From a checkpoint of a small transformer trained on Wikipedia: 10 layers, 49.3M parameters.
MLP neurons of a small language model. Each row is named by its layer, matrix (up: input weights) and neuron, and shows model dimensions 160-415. Each number is 500 + 50 x the weight over its row's rms, rounded and kept within 0 to 999. Numbers have three digits each.
After each neuron's rows, "fires on" lists the tokens most often at its 100 highest values on Wikipedia text that the model never trained on; "fires after" lists the tokens most often just before its 100 highest values on Wikipedia text that the model never trained on. A number after a token or word is its count.

L2.up2131:509457505433449594443517433459617440421439475473477483583500536543576510544495475454510519440486550553520468520485555539592496554550535550490528575426516402473528474476526475450545530477435426572568481519567533499517558436551460524496533443447441557474484498450468540517529426435516440483442492497485396392536463538495578524561475519535527440505621479525445530587425515444508510410508558478524560461463533454481494525446522509403518529425545444543496514509505443644459468509514500523513512573488498559559471581506572546544482497516525568556514551474555502502583428523541441461486523571474434465503495505583591442379539499481378510578475550461506538581482513538549525405516536444503497461445488494433581496622490512541598420423398493530480485525459521565478480519600505
fires on: "1 " 17, " " 14, "ot" 8, "2 " 7, "um" 7, "9 " 5
fires after: "| " 57, "V" 4, "He " 4

L6.up2130:553494485474508499498461504478421505473471551551566479533529492522530596525533509511454486485494565498542507455660494468543499496413515448483520452486474515522496453446525509555524434533526393525477551598510517536541531440479501475470501529513405505546399545569520468516552491570453422436486492474412520506524495461542486449429449489441470477469503475519465596503519508498506499414518465484489502442541505557504570514435404491451476450722490552505580434490534482504454493514467552532413447532530496552506511445533543454544409525534540438428536506508463510514491470617473493484429470454511476499464467489493503453494498435509527483482479457468546438463533621508599581514517463481520505493581496392550547525490482523384470489539413588572492476503538503556589499504572537
fires on: "==" 45, "== " 26, "- " 8
fires after: "\n\n" 73, "\n" 8

L2.up1156:608567473493458506433384522542534522512469530441476490467444453527494529447535476511464408392493512554542482637436512528526510537420549504473601545527466543500447410527589514518516405502504431398480520471462572535474509524485451580490440483569425483495512549411456487495515512548431492488519575591518465517461502443514605529584424545508525453485433565460389522491565427464502471451456529459517462453491524494477447504451486513471487568488486427454425470431484435461456511546504517545579505561522504435515516597370569418455454419595597575589501492406529548549564463455606507505478455430427513510481453526431538409496580508454446504522470498495488577521488515499546535444501494463519469445554517530579501530516567490460546526465536399460409458530357486444475401528474470
fires on: "0 " 68, "0" 12, ", " 9
fires after: "| " 59, "; " 9, "+" 8

L6.up2033:469492474531519426542572453434436568466514363520469568541407418531492430487495495472450503508527511474513552458439484522531520429522512519550397548439516489453602518563551495520504564471478432475543471431492476436405474450507437500453539573575546492517523413386488585490489496564461484572504524585455506500468530627476524459452545477431495500411454443474562408517454465444622499543538410492404470501462474454468533616509450593512470556497441499420481512616479509501489463518494493446414518558468468561514493483474517510564537535566487498411458532483573509501498536358552529506553584530488537468550417474541526530554507483549472534623478397585519515547474540533520504459492499587479533480423576527601510501452506489546515593508553491497461520570455500519498442547481490
fires on: "0 " 31, "Decision " 8, "High " 7, "0" 6, "Born" 5
fires after: "| " 50, "." 6, "- " 5

L2.up254:495542534552451530473424477482533431495510490547393504561436382476492461566450439483500554507486494556546478632409526429588458545463503562463586441383591528602498483443468498437471394531485459483530486526573571586549453536401507556530522632485383576391478486590507517525429514502535530450508502591466490486513611456512538403438590486556466491518468445493451557488481508475457536446437485508530585484509502467461446493465424510527607544440464380518602553567460516454585521487490499509437534555534525491476556520533508420514710518482499616567590408565490397609395487559499533531503478471543463430520542451568526553450501432462491431498504482454521476488516464490540545469480512487506458474507530609473442447581521435539526441493592415493417524487499534469568499457467496
fires on: " " 47, "'" 10, "\"" 8, "an " 7, "a " 5
fires after: "| " 49, "the " 8, "to " 4

L2.up469:459406470535500566453526510500494512489467479559405408497538542580369565511532377457471489443472429518511481503575447487534505409499586485443562447491477513471403445579534494455517536503527461402538579489494498474547533488497500507582548572458502516482418496516494602514554466529451518496451453430507568517496536598495451364558490514624510511526566582460514548576510496505473481518531448396549495466491483503462437465491554544502455413508435500575561483500468475491558431527603526467509461542551519477536634462527608508581449421447472533471501481511571479463639442488462396529581434434551533420448369506566561456585445466543453483461484466533532444519436550445469497525502520428509562410459453538597525496582445549412541576474480489507478556412526528477507439492478569
fires on: " " 38, "place " 32, "who " 4, "ation " 4
fires after: "| " 38, "first " 10, "second " 8, "third " 8, "th " 6, "Releg" 4

L2.up1017:490468453570479566547550470521497496494452472456444474467474468441420537459564464449535542433406473508496595520591580515485490485452454572487493406480453521519482498500605571602485468551444539552512491483520499542524409520559646520568518528527516482439446564486402487439544422481451488519518484527545474385528396504431539494579412506465589477507501463506444432479532539484514563398483521429617506500506496486409468465562444544476559506501361465498520463509520564509499518502584557424463470457494472445513500491518542558477511587524483414482448557496481381502465512522509493453527475576473560535474517547484508437457607448472477501438363393442445443422498496536481485507515560458509487489516480500542444511511453469476487502511617523435510470389510446460648447549477536
fires on: "- " 61, "-" 18, ". " 11, "born " 4
fires after: "\n" 61, "Al" 16, "(" 4

L2.up915:510492502413523528481421599446574444552444525519470493514514468575573451513567485552485529510491514502468553498437502442507431500447517458529447423480433486474476490488545533422473426506485514522581471584493550528456511471479554488518464641431452470474495545518458506494452380503406473464540500531454493498424528460546536449513502500536578479497558543504596464487589489489475578457479484443400489491432555522314466430536509463530484571501465417447559518486476582558432427526504477561510514567601623470461496399440502474479494544496463474546571587479523585487511449495497548476539487565490526478531522504536604442413410445547429417600498462515533474418557512502526549470475494510526525485471472505593525427526498557531561463652482487487426500436556547499531503671520559
fires on: "-" 43, "| " 20, "born " 10, ") " 7, "Born " 6
fires after: "Al" 34, "was " 10, "Score " 7, "Saint" 5, "\n\n" 5, "s" 5

L6.up2168:376532408554533523452528502437410561475496538587520431444551496476550394588574475494610523450551539444519475590454469500571475509615517574471510462535580487426494523452457378597534469502524550432546463602525481534485487453495555482527428467414491491427514414533450469479576500558519470525506531461482497473477557567523481477514602515461414505636507564515500471568499552478397553451483516457530596501380510342482489516449454596574635463495544569498524525542399552455495510533473471439539522549394472417582498543444430545527423444531481520539457546554444500538495532564503523555487424441473507491512484491492464503561522477479455487519533509467490486521583557576535484491540500502499462506490519485441430508460527455398529538425522516539530460544604564482479492543491465
fires on: " " 61, "(" 10, ") " 5
fires after: "| " 62, "The " 4

L2.up141:417532417447511540470539484414476527477495551421549472548483553556429479490560453532510541401472498535461499520495533584628445584428458422518602537419600554504539471388496535485482470473420543539499540457551492465495488428575494457444598565422416428473512489522452471470561470437488470415492478459478503578480504490491475462503483475421538510472577511495529417512433522616564546429403493526530611440517507597546619509532517547440460513525394489538500489546503511527543524496538527482422523585436456497453525531403529594468509515562450488442474544421532442606517501588526484427466526468498509472442462435535471470513525478503494412447449403484570486588467437504471559437485450456578516516395511554488479470436456435482546462496472475496491571508411548461596481454480544
fires on: " " 93
fires after: "| " 96